{"d_model": 192, "n_head": 3, "n_kv_head": 1, "head_dim": 64, "vocab_size": 4096, "activation": "swiglu", "norm": "rmsnorm", "norm_eps": 1e-05, "parallel_block": false, "init_std_o": 0.0142, "init_std_up": 0.0962, "optimizer": "muon_variant", "lr_mult_down": 1.5, "lr_head": 0.0043, "grad_clip": 1.0}
MLP neurons of a small language model. Each row is named by its layer, matrix (gate and up: input weights; down: output weights) and neuron, and shows model dimensions 64-159. Each number is 128 + 32 x the weight over its row's rms, rounded and kept within 0 to 255. Numbers have three digits each. A neuron's up and down rows have the sign that makes its largest values positive.
After each neuron's rows, "fires before" lists the tokens most often just after its 100 highest values on Wikipedia text that the model never trained on; "fires on" lists the tokens most often at its 100 highest values on Wikipedia text that the model never trained on. A number after a token or word is its count.

L16.gate262:148149157118090123098158105175180132134111106142129138103116086149126152155098149149197081172143153158078195080135078136087112113156114111104179135152117130150015088136119142110121204125155145151124124125066180165143126143099191203114113156107130089145158170129081137157062164150110066170
L16.up262:106127151136121075145165080097120128149166169096132149196168127071181112071129165106096141113097208155086120123066083088130121137141128166122146099157154191147096103149160107130108132124144097113100088121093124123170059141129133107104066176126123120106132146151149068140106147070163121078
L16.down262:148219128171149110104098142111167107102128137118085119139169110147206171083221142115136161079102124062120154111167159175094106120113114130129194150198169136149147162134122141064156125150056175140114058128116158112110146147110114140071087113125163114124152124191084108186038128071153087129
fires before: "1" 54, "2" 20
fires on: " in " 62, " " 8, " US" 6

L11.gate477:098112210159180116142158168172108109090137121110104131117071133079063059061124101129146156118124087163085145096130136149118105179097125095093175130172177120193089108113157145124153148148108150177118117136146150078134078188137156138129180096074147150122151085182160150111104092114112070148
L11.up477:160090099174181190094177135160098177116157138110207158186100173130057085111107130107147126165192122144098082126121167168128127174127101141164119142175165123103143118147102165127112091177100173151123160162138129080142107124142131090117182108083119148154088139153132205081083148142140109173
L11.down477:113123102147134150135107139100158138207116144132074147179099077112132084103168077108069187074061152165120161136139057165140088186106212159084113148135091103149131114101109101157142096162130166078128101087150098172136030145127090145106139164141135128152142109100110123105119103109144148120
fires before: "\n" 40, "\n\n" 19
fires on: "==" 32, " ==" 24, "ement" 8, "ation" 7, "act" 7

L6.gate115:154159104131127095142143158183043156143094097160132134147159062132144114131160145181135137168127114111107095133094157141099113169133081088120125096163119108110131165128107087128148123113068107110185153100099105072125042082055134168105079087095087135056144120134140104107138118124168181112
L6.up115:140115084170133150129102131166154115157142163157100101150111038110170132168160089129069102192147101108143134076105220148123140098166162120081101188158079082107193095163122207161148097179143103161153108116072130112096111099095178115163148091131166136095138164106105149135132118179144120111
L6.down115:151147085039107176087108162199127094178158187175184139138156118105160139078139150157074171151104159100116126143076097131134153105134107120110130159206164080124138084099181131157138157210078159179071127112169090132123118056153140093199118134130116147098198146086149154117157124179119082133
fires before: "\n" 34, "\n\n" 33, "." 5, "est" 4
fires on: "==" 55, "op" 12, "===" 10, "ast" 5

L13.gate105:162092096159111144144088085119192142136169126125125144136171088098036136156131145147130131097079100159128142094105111122185134094090197159085064113170151087182122125120151166128184166113127055134172109145165154120128091134161117145153094133155121100148157106219108122146127093112119155098
L13.up105:156106125150125116085115145135157084130180126105168099185143156126115167140154132118183131102141096146106138117140139154109139146098133185116120187227141145100190108185074164121119095177057083160140103165103145085134095150147150122146103175123206133144137100114061128170076099188161138131
L13.down105:137158089089134121091142149178096131134106137143181146146104151087127120136141120152153136119103135174110115148172148125111167161142084106146116165118127109149157202120107094107131091171134158181174134151022104080096102100138116167217080121102153165145107144121133178113130154095136147130
fires before: "\n" 52
fires on: "|---|---|---|---|" 14, " also" 12, "|---|---|---|---|---|---|" 11, "|---|---|" 10, " later" 10, "|---|---|---|---|---|" 9

L7.gate69:103124125131109117107160189129133110113118083207111146151121102128103101112113141077201111100137109127091158130130152142049100121122122173158159038105148091181156149135196182122131157074161138151153100112137111082147115104118148110107170161119135143141111119116096129078146131154136159073
L7.up69:105108110186119099152160128131141107162075087146132139102095136124127203136109178134146116136124163128127142130075156110152115144129145109124165129119148139096114134120171126108089129139078164122135107124159148149116107090135174139113119179075154130131106113139143094103158138128168087115
L7.down69:153152112196119171124119095113161119101137149223092113147103129148123141150154074158156124071069157098190136130099122109180164147101146116137114134146136191095108136043158075129126165165089112125125134113120123113155165088161113115129106126116101110170149158108084123144157209088126140138
fires before: "\n" 39, "\n\n" 26, "5" 5
fires on: "==" 40, "." 14, ")." 12, "===" 9, "en." 4

L17.gate353:141122171136118099081185184139161100104098126129144170129129125122097084043092133127138083117184127087113082111091093144138165122152100072173105143122115114118101118120173133122152082125089112161126154121079184145214121164167136160097101131155171176118143155164118124110162137061130131072
L17.up353:170131128145071115072108116101113071161190148116124138121146098139122148109148082122119176179143162166095124087154100134121090113130124123114153080116147097148067108142119075132143166129134156136149123149109141177067071123099095135137078157069140118179174154126130114149085156125134137127
L17.down353:190160153187058102097132163154186119106101112125112189130128177116115074011190121150120142150157074126175109094109082109170221114200126067136084141144125155138117146104124086110109096148115132190148097080104112177138117132139117148154122144092149168115110099075105167117098155133146130132
fires before: "\n\n" 38, " He" 12, " He was" 9, " In" 6, " The" 4, " In " 4
fires on: "." 82, "s." 7

L9.gate448:146160100102168144132123190149134138155106201139156106162120099162171177095138145171088125146157130148134070146105102114110164131097153148157100145146110152164079029127069143081079170132094159104103143094156149082172114078139129139123116149147151093157094113128130140107137149120137110158
L9.up448:047110060139090101103137131153107157102147156102167080103131095134145162137123105157085111149083143096138130134136196185169101090155132146130092164105202099153124132086123160091160154130087161077125113112074202140130076134105073090113163107135153142137154177087200146110112118158180164118
L9.down448:155109133134084159124119121146176108124059153142096141154092111056073153135102133103176165169153160095142121141204101188143196097129170137118136088126181164105113119119069097094055124128081110132125119126106120141115124126100094119152173193116097115159076140087142090120187140106165076134
fires before: " " 24, "ing" 11, "ed" 8, "a" 5, " |" 4, "os" 4
fires on: " No." 20, " list" 17, " Sant" 11, " number" 10, "ention" 6, " Reg" 5

L13.gate208:164132100132075127179153223184141109083125145136095110133132195066129149135168120161104102086096101088077188156114082134089130134109137140091154109095132147194127153160138116103164142159144113129067173158195152217159131118130141088129144069144157125085112136141103163176060139141116115126
L13.up208:171121108137180126148132113216148164150112160120134113147097115130139129191156097091076118096172095115160141148172110117200133106150125128122046152134167142081163116184133164104119126155167157151188163173119112083132093155136046099090146171129142138160132158172174135105136111152130127094
L13.down208:138116174156114092105112088152174164213165118124076111131127128133073063147065111150129155126173044153144138080116124148154146109149099077090108164154197133152127105152167145157063102119148100153144136130108127121121124102157044100082152138134127095164154119098137140108167082049165141147
fires before: "2" 29, "1" 24
fires on: ", " 53, "2" 31, "1" 16

L7.gate461:170107158120101138188137093128059144109134112052161129065162121096180131170150116133129104152089148200193125101093107095101031139092105174095151127109142121135214135182130126108139153120075125137111161118134154106129130126104156082162173105160148142092097117089091165160077108144199122132
L7.up461:113161095167156026103130080123103198108086109163074109128106057102085188163170105101123140173116077120102107102084114093152081157123148145154142164080137121107135132135136130067072158147138108102150112044167078086152139130076134129117126138141134093143064128145118156099139185065123106151
L7.down461:148142126077066154150137131159143070129115095142198177189129170109165100151112091120153134079102135140143140166129153148096166143144146096180121142124132141091119033100115088124168088174140164187091152083140101108106127167112128111149110118129106151176123101143144097082112104079119138098
fires before: "\n" 24, "\n\n" 12, "ta" 5, "t" 5, "aph" 4
fires on: "==" 31, "ky" 10, "ä" 7, "ut" 6

L3.gate333:152084123040131133156185194148164090108105152170146119115145093072133188073122143097150131127186147144100077128110099146138102152117092129144111170150092173157120128057172115177158138155107080122156119127142090191165114118086154049097108175120140092118158101120175134126134101100176114093
L3.up333:137085107107145137092191203162097050159095165163165145114127116110096084054151124119115148141098128133069155141112134071123102153122118157144178134113093089098119113122102112132140115096125141096141137129112170130166137153084157119071093068158153135098124113145107147142178143116149076121
L3.down333:167087096133135196110192149147136049082103158196135155133138070038109132116139140086135159147145122156108085122122133105132100122113137157183153195144081076117086124121143123162112079093095143119128136158136167129151138153098109145097093065123123142118138113119114182151167199094204085130
fires before: "\n" 40, "\n\n" 24, "iment" 7, "ived" 5
fires on: " ==" 67, " story" 13, " surv" 9, " exper" 9

L15.gate207:115141147134090129139107149163152097122142145163097128152145115094099080088140180102137060085082084120174116141140144132132138113103123104069114102079126116105098095064145113156081111083098163167182122096183172110144113146102170134136118153069195073134081119158184099137103144087146083162
L15.up207:077129126169065115141209120147155148129127120131096091116136164069082122092104082106118107156071131143087122111058181122114113118163181160168141142170117132136069162080176093100178133150144134137135193110135175176136117156133081099156148121113056117157140142134105132129106147110125087055
L15.down207:130175087154162145145109147129188114139155081129119198155138166190133081134099152145137148153126128159135150115145054104123137182128121103107106091180124061132123138154108137120136178142055169147120130101114111113156114096185089115178109160130159145100171114089156150084097150125128094139
fires before: "\n\n" 37, " The" 10, " In" 6, " He" 4, " He was" 4
fires on: "." 72, ")." 8, " season." 7

L19.gate410:131082165187124113161083125091133149174131200125140106126126104129112117145103106129144099100153171179140178088138133134085148166093065119175054158063060149183131120157166168163117197178183095101105106133176132095093183099110157148109132219175148161152088104120175096147089134165121129083
L19.up410:159111103148064085133116172054154142106145075110179099180143131147087106138113163165153080111078114157060115104145154127151161137081073055092081183126141179154132167164140099098152154106181104105153072071157146139157108124147106152126124177154094166102110090106090101104119169095155120167
L19.down410:130132139147158130114101139134117101173115140145097117076128151098168079104137155070119148192081146107027140097134108092122132118150074124153142118086091084097103118148109125139106112087138156088176060166166061154146144154139161175158171153172100100174080159131110128152136139166131135076
fires before: "1" 73
fires on: " " 28, " (" 14, " in " 10, " | " 5, " In " 4, " (born " 4

L6.gate145:171122132174163049106185153150120091103130116158111091064126069092133137127170098116148129134141126187201108075093164182140157121062105177163099139120135172130090126157120094162108103134095125154100102142105144142192107106147131152180120086096171120181186123156153130165110115122154106187
L6.up145:168199170109125019161151166141098106131143059144125128065172152145134122124129118188157149129150158176104093139127112111114204154114154102176146126155070100104142136208130146155112132166122176122124139161126125116139135109123100153104128066153155095155150163142148116170129159078129127158
L6.down145:120161156167101170135136141161126097136130151103149115139129066121145138141146182112146082142087167122112115141127129135213160124136118130182138106125108173121174163101132097209165097227103154131121109150133073149104149157125177097122161082148108102071155126118181173123132064068118114104
fires before: "\n" 58, "\n\n" 42
fires on: "===" 55, "==" 30, " ===" 9, "====" 6

L18.gate459:118148150159142180087210136162129120079135192164147134110128124140103127135144160108147137131152134157087123087122107150071079124129128157136140120133128115142156176127186170185120091180126137153122104169107174186146115115115132143165108148093115062203216138131118094168111131082121095152
L18.up459:104090095151074114132122084119128149112108154098150065101137113146155170105154104146151112181117188179097125140110112171129131114196140127099144164137068143195176165123100101166155147144137072139055174103156080189097109109120125099130137162150168164141138153118128063181120082191122118103
L18.down459:124123134090117202074164141125152143094147151159137201127075073088082134116193103080146145054168113122150129119142157159130142158085111112139168139113133110067150082156134131158119081122144188235123141169107157171100092104141161136092090125135153103132184105101135174110152144093124093173
fires before: "\n" 76, "\n\n" 5
fires on: " |" 62, "% |" 9, "|---|---|---|---|---|---|" 6, "|---|---|---|---|---|" 5

L16.gate146:188095143152130147138118121121080138117142106127149112124098089185110114162112166150133138166148115087060164109127152104141098084149158149068072131113158175122076114123168134120148148105139167078131105143145156138164181173119123180163140108117173118129139098130131120147104147131200060122
L16.up146:111084140097141094173058114107072080114142095120164094079121148136097097096127155102163156114144147172139119164102114131142145137107157127082096176189072090155173114070085119195175110156162153104093124107059192124096119189152115070083148092097104154115080118141192074117168100161109129138
L16.down146:139113094161095100159038119123145147123171078133194085155120110122136135109144142177105128158079060155161146118135135098137098137117152083149193161103107118215094156162135189113142172136159145124078111187120136132139113101135096067145179143172190115074077120132110102147106159152129115165
fires before: "2" 33, "1" 23
fires on: " the " 25, " " 11, " In " 9, " in the " 8, "In " 7, "'s " 5

L10.gate419:110103102158098106127118100180121158141140052146154150076123125093170076131084146143138163091134099125154040160139103227124144125112094116093135106149155133101107169140093103118104250130104142118125107187179129138136126102162146115154085057141119111125128112131150099115097163088096130106
L10.up419:160106106096120051132131088175141169147147134176154106111128151067106098141109154092097113085123109108144066146174087127060113151064133151179116153152149141126076122139132167085093095119107165127127071133069159077075114153142125095127134103126108171138118154177106106108105179160151105112
L10.down419:145131128155103146106123081197132191107157123138139082106085101073166100114132173166138087153118188178193072125134098144143137094140128161129159130180114165097182148160125095103081124165112158187155185112189104115192117131092096150119180129173140127123151130162107127116098145120129129113
fires before: "\n" 26, " |" 9, " | " 6, "\n\n" 5, "4" 4, "." 4
fires on: " |" 38, " | " 19, "led" 5, "; " 5, "0" 5, " United States" 4

L4.gate485:164135106141111122107187159027105093113167129106112147162169159147044165121099162168159143136173147164100131060145126165149146205165105136176101131127075124151117125072153132108111111125080143159114112138110125100139117101133143082179092126091057120099134081154092107148063100173104151117
L4.up485:118180119133139140155158175102128118098010169128135139118071121058119114145140133167083153099154111145093111148078114108128138152102156022131079114186136161071128182134129095112101101161081134109101114196072082191097121141113178070136082134113150114126162153083104110134194118134168088152
L4.down485:092113134116152082147175169105108174088104199194110093124117169116115073086168101096111121148110152141152146131114149092103131122128078116083116113117156108131124163200152060064074131148162096120188133151148106141127130114130114131085101101184120133100154158028145145118171096090145118129
fires before: "\n" 40, " Sam" 7, "2" 5, "1" 4
fires on: "% |" 16, ") |" 15, ") |  |" 14, " |  |" 10, " in " 9, "} |" 8

L4.gate230:182169091123204110115148107100137103152127108134129132107113157081153172069155159144113120152155195144115092099155099154153114091093126134111180137191128079089157168134117106113134161150062145109084146175162119138132074130149165092169146134093108169147159161100160121134104115116170061104
L4.up230:176120128096151113145152082092113142105114117106104179087155107144112150138139134180179130171154157096157193064115133153097147131122120089077101105161115140158179100213135161137153109132054178175174095173140110110168117124143147112128133076158078146104137125080142113105124113150133098131
L4.down230:150164124075105127112224120149121128166111078186100134059085147139127154091147110182152102145132165104101105094128149125169117183143178116104148035140144142150194124148074134151126110163090173173095135147140100102169131081128112145122138116140093177100118142122192171159135116184162102080
fires before: "\n" 45, "\n\n" 13, "ions" 6, "ric" 5
fires on: " ===" 27, "===" 19, " elect" 13, " |  |  |" 10, " dist" 9, "====" 6

L19.gate243:131098084149088139110137156112110064115092059110169080140166116084095085118140132115129123072100060122100113153156114171080147123145128117127152109144131138141119061162085154113186182150128154152149068107118139169140103120104114180123116113109189107072109082100114084106139149167121166086
L19.up243:112087072145133147171169137101081123076102131121177101158173067113144041108082126198108104153098118109131101135138157125138137131125114096152116179110134159102175119150073115116161128122193101114139128076102126117126048105096116137143136141184162118137106102115097173194043076150092124098
L19.down243:167114088136113143135099141137134093135153142212142111058132106149160116093138128122121138091152092176178114135122175141165119101131076161139132106149142125119149115116091102166076104159118100161125105100169146112072155104113169114174104111094128173112117157140165136049193144075150088139
fires before: " |" 17, "; " 16, "\n" 15, "." 12, " | " 10
fires on: ")" 13, "1" 10, "7" 9, "2" 9, "4" 6, "6" 6

L16.gate251:150153133174150111108085106125113097071143100134164161121149120093189154128143177194078156107120152168114117099115118134112080123191164132177132162177112081100148147158048108129123119093114128181159152121081173119087135071161164155117154113099114138127092099138142136152090119110089060157
L16.up251:096095138114220081080077101135087143128093137105137115179134146135144118146099138131140102171115126139170168154109135179119134157105125144106157120136062101111190132091184128132173182175146133092103152105203099175158119154172161120075133108088157112138141142157170092153163102091158101118
L16.down251:123100091113156132105098129081081059127120130067084109123140178088152107106104139093107184152116182115104135086138137225082123137129144159126127160170093062036177150164132118141169185165131103099146156131144171104165107120172155071101135144155155101152189165139087077126062090108142150089
fires before: "\n" 32, "\n\n" 29
fires on: "==" 39, " ==" 19, " rec" 11, " acc" 6, "f" 4

L6.gate385:128123090158142142100115122096174132131079098125142117166127129097078159092052088085141142160174115159080195172170128160129081175071127139148055101117125118144094127064120134163146166208127122097085134141132114161119088164090164159113181092104110124117132103121081105084107137144129189119
L6.up385:108123087095113134145149102164145145130119111117100170060128112167063120163130115117124080105123139150086160108184095132178074149108150111162160131164117129157052148095161088134144127142111169145124084118141131159140061104142091119117157063130137153114082106119098159102123100168090178090
L6.down385:100059141158105125090152171091130111147149165151172124139161144075087123169126136175114139112152134147126128081126102090115069099163123156133111119193148127124149082127156107163142163176098092121110140117110131062131129207180135154099169139093052078137139115129099090150114123192135145192
fires before: "\n" 50, "y" 6, "ed" 4
fires on: "|---|---|---|---|" 14, "|---|---|---|---|---|---|" 12, "|---|---|" 10, "g" 8, "|---|---|---|---|---|" 8, "ard" 8

L19.gate195:129144182124124147137080123134127126118053149112080149083158091074127136113117197110148140158127126082131137155129104116166162152135123158201081117161191092141107135174137128066112148194146126077147150124133158140111075147103102146087138139151157135120076145183119071178102168131103195125
L19.up195:109088165054084085102133144140084128120176109141156121183152122094115112124129198086114135166098150176176189086103151153140078155090105136101152146114107136159164154174124069099129167124131171120142165110080089149181119128113133147112097148153126150139179079146157126159104078151107105089
L19.down195:157104119112138101161125124090149154185185149119124180188147148110180156118133059172155092145154173156081118105120098119162132138130162082174108109186125137181141125181084216154164130133147169175129120107111170188083098188145109125165102113199124144123106161148170131120152060104174150121
fires before: "1" 77, "2" 19
fires on: " in " 38, ", " 23, " June " 6, " September " 4, " July " 4, " In " 4

L3.gate76:152143158200175138076165119180147111119117125130137093115090096071173144098085056144178166142128138153077104153090073147135099094102109136152107144097118150087105113151104088174138119139134175075108105128088124130107160141106095131058147109128157117102112181062125141169143161118151111181
L3.up76:147148189142175157090152128144112154118166181140149055180117118084113153097096153171138101148093115129143142104065102140152067149133176151099089191124119094140079117117103108154139062145196147118159111127127170168152104178124084123117127172127145108108101102142162120083125161106171105127
L3.down76:135154225099159138117126120155137060099121102104119110183115111090139149098129146147084108153107123139120093128091161141169060135161108124084107182115147077109061125142161097154146107145140147128175118061134169127192139116048136136081122186119134069123104082123122094108093166108134129127
fires before: "\n\n" 18, " " 11, " | Y" 6, "ing" 6, " | T" 5, " | C" 5
fires on: " =" 15, "°W" 14, " ft " 12, " list" 9, " No." 7, " based" 6

L3.gate399:101105043119131129074153141144130151127091161124122127130167123149169119189131123222107064128113123169126130089103139204132118156132128145133174103123102126163145168125098136079188096138098179132161092115098152111148080156119146068128137159140172110119116151187103146080111191134157125156
L3.up399:119141035161144137082121069143073179117142126168114134124139100138161191161153171152147137161132125142078157120058114190091114120148144091180144135108117156153131174161123142065135108138066214126099088137102105110144117114097191086124134147167130086155109153162061171120115192145138113138
L3.down399:102197045119125139111141093137072178122135139195099112097127104147104126149166161126151133145130108096115141166082098217111043145138129074123121161112121173113143201136135147079123122155129151134116064165102104126121160063069200110165064099169158096143110186111141142090111128126127122155
fires before: "\n" 33, "\n\n" 29, "g" 6, "ve" 4
fires on: "==" 54, " rele" 9, " finished" 8, "===" 8, " impro" 7, " League" 6

L3.gate475:107137137146147145161140115136167090179110084105078142103119098103112104138113135110118147197099097128081090132129141133092137138166116138130174087077030128112089115162130131151171162130136158139144080173155225164125133114169101130123196125110151104128160121148106098152158090095126112111
L3.up475:132126097171158108107127141076158116112165121128165161099150105157163127069163128138094115127100143164167086137122165152126164085126130161141106164164153141173138121187107107122119071155092162146096110130127059125129102039130077096085121086118121092119109099123124189145102146153128150092
L3.down475:144074187255137137109153130160127144129073159123183138185105148088158109084137103148176140185216059102130114115162145100147144174103159085096157143163084129121157203129133124153143143116144117098102077132090165072086110113136141122119096201144150120149184170113106135122167143088139164135
fires before: "\n" 59, "\n\n" 37
fires on: " ==" 56, "==" 40, " ===" 4

L8.gate85:115088150171140110139117146135041172097182097159132106149140110098086122133113130151142125125161147143057111168065125126146144153133118156096122095145133130115176140149132094101094090187075177133140122186109131128071137172120107048181170084163101083168169130148129120106137171122113132123
L8.up85:128148182144119137109146150126124169094118164072111130097109115179130126133100110100162135105151126137171155133132144103087140121142140134143141116202109165164133178131178138178170160186127088105114135076104117108157088098115110195090150105090167088114179148060173104125087172113141133140
L8.down85:161170134160125112188111161113112196132158101103132100186084122153200088192097113146155085156123148184118114114146107145087130123176143115076192118142144105157161189119178097131148177182100128163125139125159126182168098146134124133146168164093147106171136143117170149138111138122084111200
fires before: "\n" 66, "\n\n" 25
fires on: "==" 53, " ==" 19, "|---|---|---|---|---|---|" 9, "|---|---|---|---|---|" 5, "ul" 5

L9.gate451:131074213142117148194125125138096113127118148136118131118098099137125214108154175159080161095098133141074178121118165106165069160139097176164152134178140101148092148135134072122141153098133180152080177141132183156167131101144109120157189145142153080083108143143156155159096125115112141138
L9.up451:180155157142146139145151165182165129108109094150123192161082200113111127095085171135064129153063142116116128106110136069158087126119155112139171111099155117153101153194108127181183080107161183181083121123074148066154110124106067130074139074183129090170103120088148133138176133138152089094
L9.down451:153148163122149109122123129146199134097119099168124116129120166157023171148061209136073158119119174125122131121159095096155061153169122110130175071174115138142134098127113168197157077074171130159070160106122148185111096115109153196132153151148136069223100114115146111174098121117107160131
fires before: "\n" 22, "=" 21, "\n\n" 13, "==" 7
fires on: "\n\n" 56, " ==" 32, "==" 6

L19.gate472:117101135075130154108138123144168120156166177106124174084185096111213063109122083150142137121141166120139155148164123149184058108164146086099141114136092137105153160103069121127107163131159107095088068194092127124127100137144139181120182160151211108110160071160095135107093139095082095139
L19.up472:093124126109065200169102128098132150120139114127127167119171121143131197147139125103134140072116113115143156068094070157122103133127107153134083117164169148167206141109115179109138142094093106189141137096130223178144066130104128113120114146149158168132160113123175123044101154116147104129
L19.down472:120167086147151154106143118146106100061181112145141133090158130099153124120146140106083159152104067109125132150147178168156096164142119094107167122156186100174093119145112142176115147188080128103115091158101163124108142165157119147098107168151159115133100083126145190142065105120210154096
fires before: "2" 71, "1" 29
fires on: ", " 31, " August " 10, " December " 8, " January " 7, " September " 6

L7.gate48:141081158157099133094097155171172182131137139113125121088118171136130093124103136129134149220104083107122079144102181059145142075121170120187118093091169134141134156152113052075153041181112229133164152057091097114078132135152181130143132178157139122149151161161206100111165157126125148114
L7.up48:177110068168144124152107150168152090151136125196109120080187107141092107145192097204105127169064112153162154121075113158096083137126175133128124154100165170159146130145106077091139100127136184164109134126128137083145117156137173175150093123152116131154120080156121129128190099130144122109
L7.down48:012106128115113201129093095082153133111124141146120131101105119170180124066107098137169152124135144116093206129093132155142135140176187101083170073141108085094147148151102101118108170114143149114143110087092116113153093162066143099147209170110148077093197092076149128076114070145150152140
fires before: "\n" 40, "\n\n" 20, "2" 7
fires on: "===" 31, " ==" 21, "i" 7, "==" 7, " February " 6, "ter" 4

L12.gate176:146112159144149118129165168140159191140147125103151082114109126141114113134124176160123084119118163118086113176116151165142122151102148093133089100122104141090130129154195073137089053143131178099098135100144126142000112125092098164087170058092121042127126092143127104137103110146072074063
L12.up176:133119167136126149090126135130025092074118120121121095096132136147106171126065153095135091171101116126144145144123167111061158169058148137162129112142080145083176106146085123116152105147070130140100107163139143180075151176123159132092112145124153171131151101154092199180106087113143084138
L12.down176:105108144112187107173210171162167149106149118113136098093125126093162083083103103160134121158171171103162095120155166192091093083150127100095075053072107127185169113057159100159145096142107145144118108148198154159103138125125120151135170069121069133099137128113086154150155134135097162118
fires before: "\n" 42, "\n\n" 24, "ment" 6
fires on: "==" 56, "elop" 7, "==See also==" 5, "enc" 4

L3.gate0:132081105092140106124191122119174075128115055122153100129122138144112111151137204159072145154110110127152071156142165115126165115085139192120139186165114123092122089162119176082093107178117199202076066185153107074129174147097174110080124139142098150113110141159142140095156163102157120091
L3.up0:201120020131094080101139126159145139130074097143143127125105087148154168150107125126072153114123135060107054100063173152152134079163147091153133132112147135122157158208102134118079082157121147125101162090106122148163114099140133130092085184117117082132104137118191121089127135167124111127
L3.down0:078110139152120175095064120132102129142142092093134054146146106144151127087107146128120116150155130121182095172075177072085161052134139163052111081171107103113128147125103149163102079156088222120173132180062051158165079157138171094144164098140167196163133099103125114141178135100113140130
fires before: "\n" 64, "\n\n" 35
fires on: "==" 99

L20.gate350:114149142118068121077157137097163142192140107174120137130143095135122063140093177137135111148125109190144086114103082150119078116074140169149115141105178192196120159137127101109073114167093126145132085144142114171121095163121144171099118136141144134152144113138067138119147142135152160120
L20.up350:088205149097103141139137158147173131072101058189089094130187156146148101122141094160128147171074180117130165105137200145125071172149153102100125150137098151125134079159131127124183088087070155123103156176109146112106117160090139106145170111184115038130130160140079102077143134099121148113
L20.down350:132118156151146119137087156145125089156135126112200170212133110171094173111114083068129123132157179137109139116102085118139152117210099123175127141159098131125158172117134202077105129154097089158124163138165124088163084082108116093152103081102158162062139124167117163130131174179139135040
fires before: "\n" 70, "\n\n" 4
fires on: "==" 17, "|---|---|---|---|" 12, " ==" 12, "|---|---|---|---|---|---|" 11, "|---|---|---|---|---|" 8, "|---|---|---|" 6

L7.gate192:174149143122095153126140138145152166082141104165091175122134143077089154076129093106089067097087113140134097142136141091139090112126115042173092145168143138167106109119135110147162066164166100096170133104136181155085125131103139113055109091136149111108117095081112116166068171138099148151
L7.up192:106144149082104095205154086150094094144091131156181096100127105168125112171165210150082134116117161109167086144132123142105162181094141151180104091107087068118175056113185144131058142177111161164125092117149144109155135108106153111106180157137162129149150138139093128096086121113142138133
L7.down192:146174200152031124124147114087151110080129155094089145090059099162137145210143059124094175121168115146154189118127138162139183110142123160160088178118108152137074126139100105154110156126135122133123141174154138137106107172164195140090130134164140117153139109158095170134143174099131112102
fires before: "\n" 36, "\n\n" 31
fires on: "===" 50, "==" 9, " be" 8, " ===" 7, "van" 5, " ==" 5

L4.gate160:153149101082134092156161157119111124204103175104154098090162101171156118170157109143138119099140131179122072130142114123139127130116142124161100139212141128055115159086114046058134092161110113130159104151079141126154157175131148115149114091145133131154126106140121149140121143151089154128
L4.up160:141163120126141104088130152156166140104189135126130146156162125102104090101065069100147135164199119171157136118102083114141066172072116138084159153161099135128099142117106184097167138127122144112099140111139100186079127135137167148160130080166126129132088117108130139199084147171098165048
L4.down160:141114112091126182116123098172144150139200162154174132096092173081093154109126091139106150124119188138171094135083098104115161200177116101123101113173134122096086191125128103069080102164119136121114104148063108135083131109106155156158148127094126145058159074087122116182158098106140130068
fires before: "\n" 69, " " 7
fires on: "|---|---|---|---|" 14, "|---|---|---|---|---|---|" 12, " |  |" 11, " —" 11, "|---|---|" 10, "|---|---|---|---|---|" 9

L3.gate336:139141144166090097105158075119173148110100119104140145138143174182122076096126159168098129081136120069152125108132159061169164126057193057103106169115162174041110184123138067116099142136155169161167147100086130160131082107126123112091150106152131084105135093184173099125077117099166080131
L3.up336:135145136110144098144131086099169163143113105087128121124105192119109157126106177136074134113118145077135134123162191125141168098143151082146076132084099204068116207093115102121174182145150183088097168109137153174128148137162144175139197168179073104150202102174113096106151141087150124175
L3.down336:129098121081138145142114182117092093082126156200132146098119127079215131121156087091157118105130118121099160186143099184160097151122084161126129090151128142177115102166166198178108123101140127117064125154142114143121154154097111086105115163108103128157144163075151105131144167171111111104
fires before: "1" 28, "2" 22
fires on: " in " 54, "ied" 13, "iment" 10, " member of the" 6, " Thomas" 4

L7.gate190:134119096125125152112126144178118140059067090072163079181108121176090118138118154095148131042132131094105126052122087071135122115085119104091137122048158128162165093163160121129129116153121128096178150128063084160180119183162117132082147121122139105075171167150133161124136154155138104185
L7.up190:127110094131118089139119140121140048070161061156090122154112175152110077110097216099115209120158143105115147103146135155135141131123121198109140207169110150168094136144126149183101057097170125137173138164080153150155137150113173127143061132145153038150113103051116170117187121199078153091
L7.down190:158097146088123107100115123106157126146138141107159110155063174153073095134104138079143185114110193161113138081105093177151130111109137128136101099117141141131118111147117114117141107123144128098146159151069099189184105145151101125099106111097117086071103205061157228077203099157108117181
fires before: "p" 15, "per" 13, "m" 11, "age" 7, "press" 6, "pl" 6
fires on: " im" 27, " tem" 22, " sup" 13, " sim" 11, " Im" 9, "ur" 6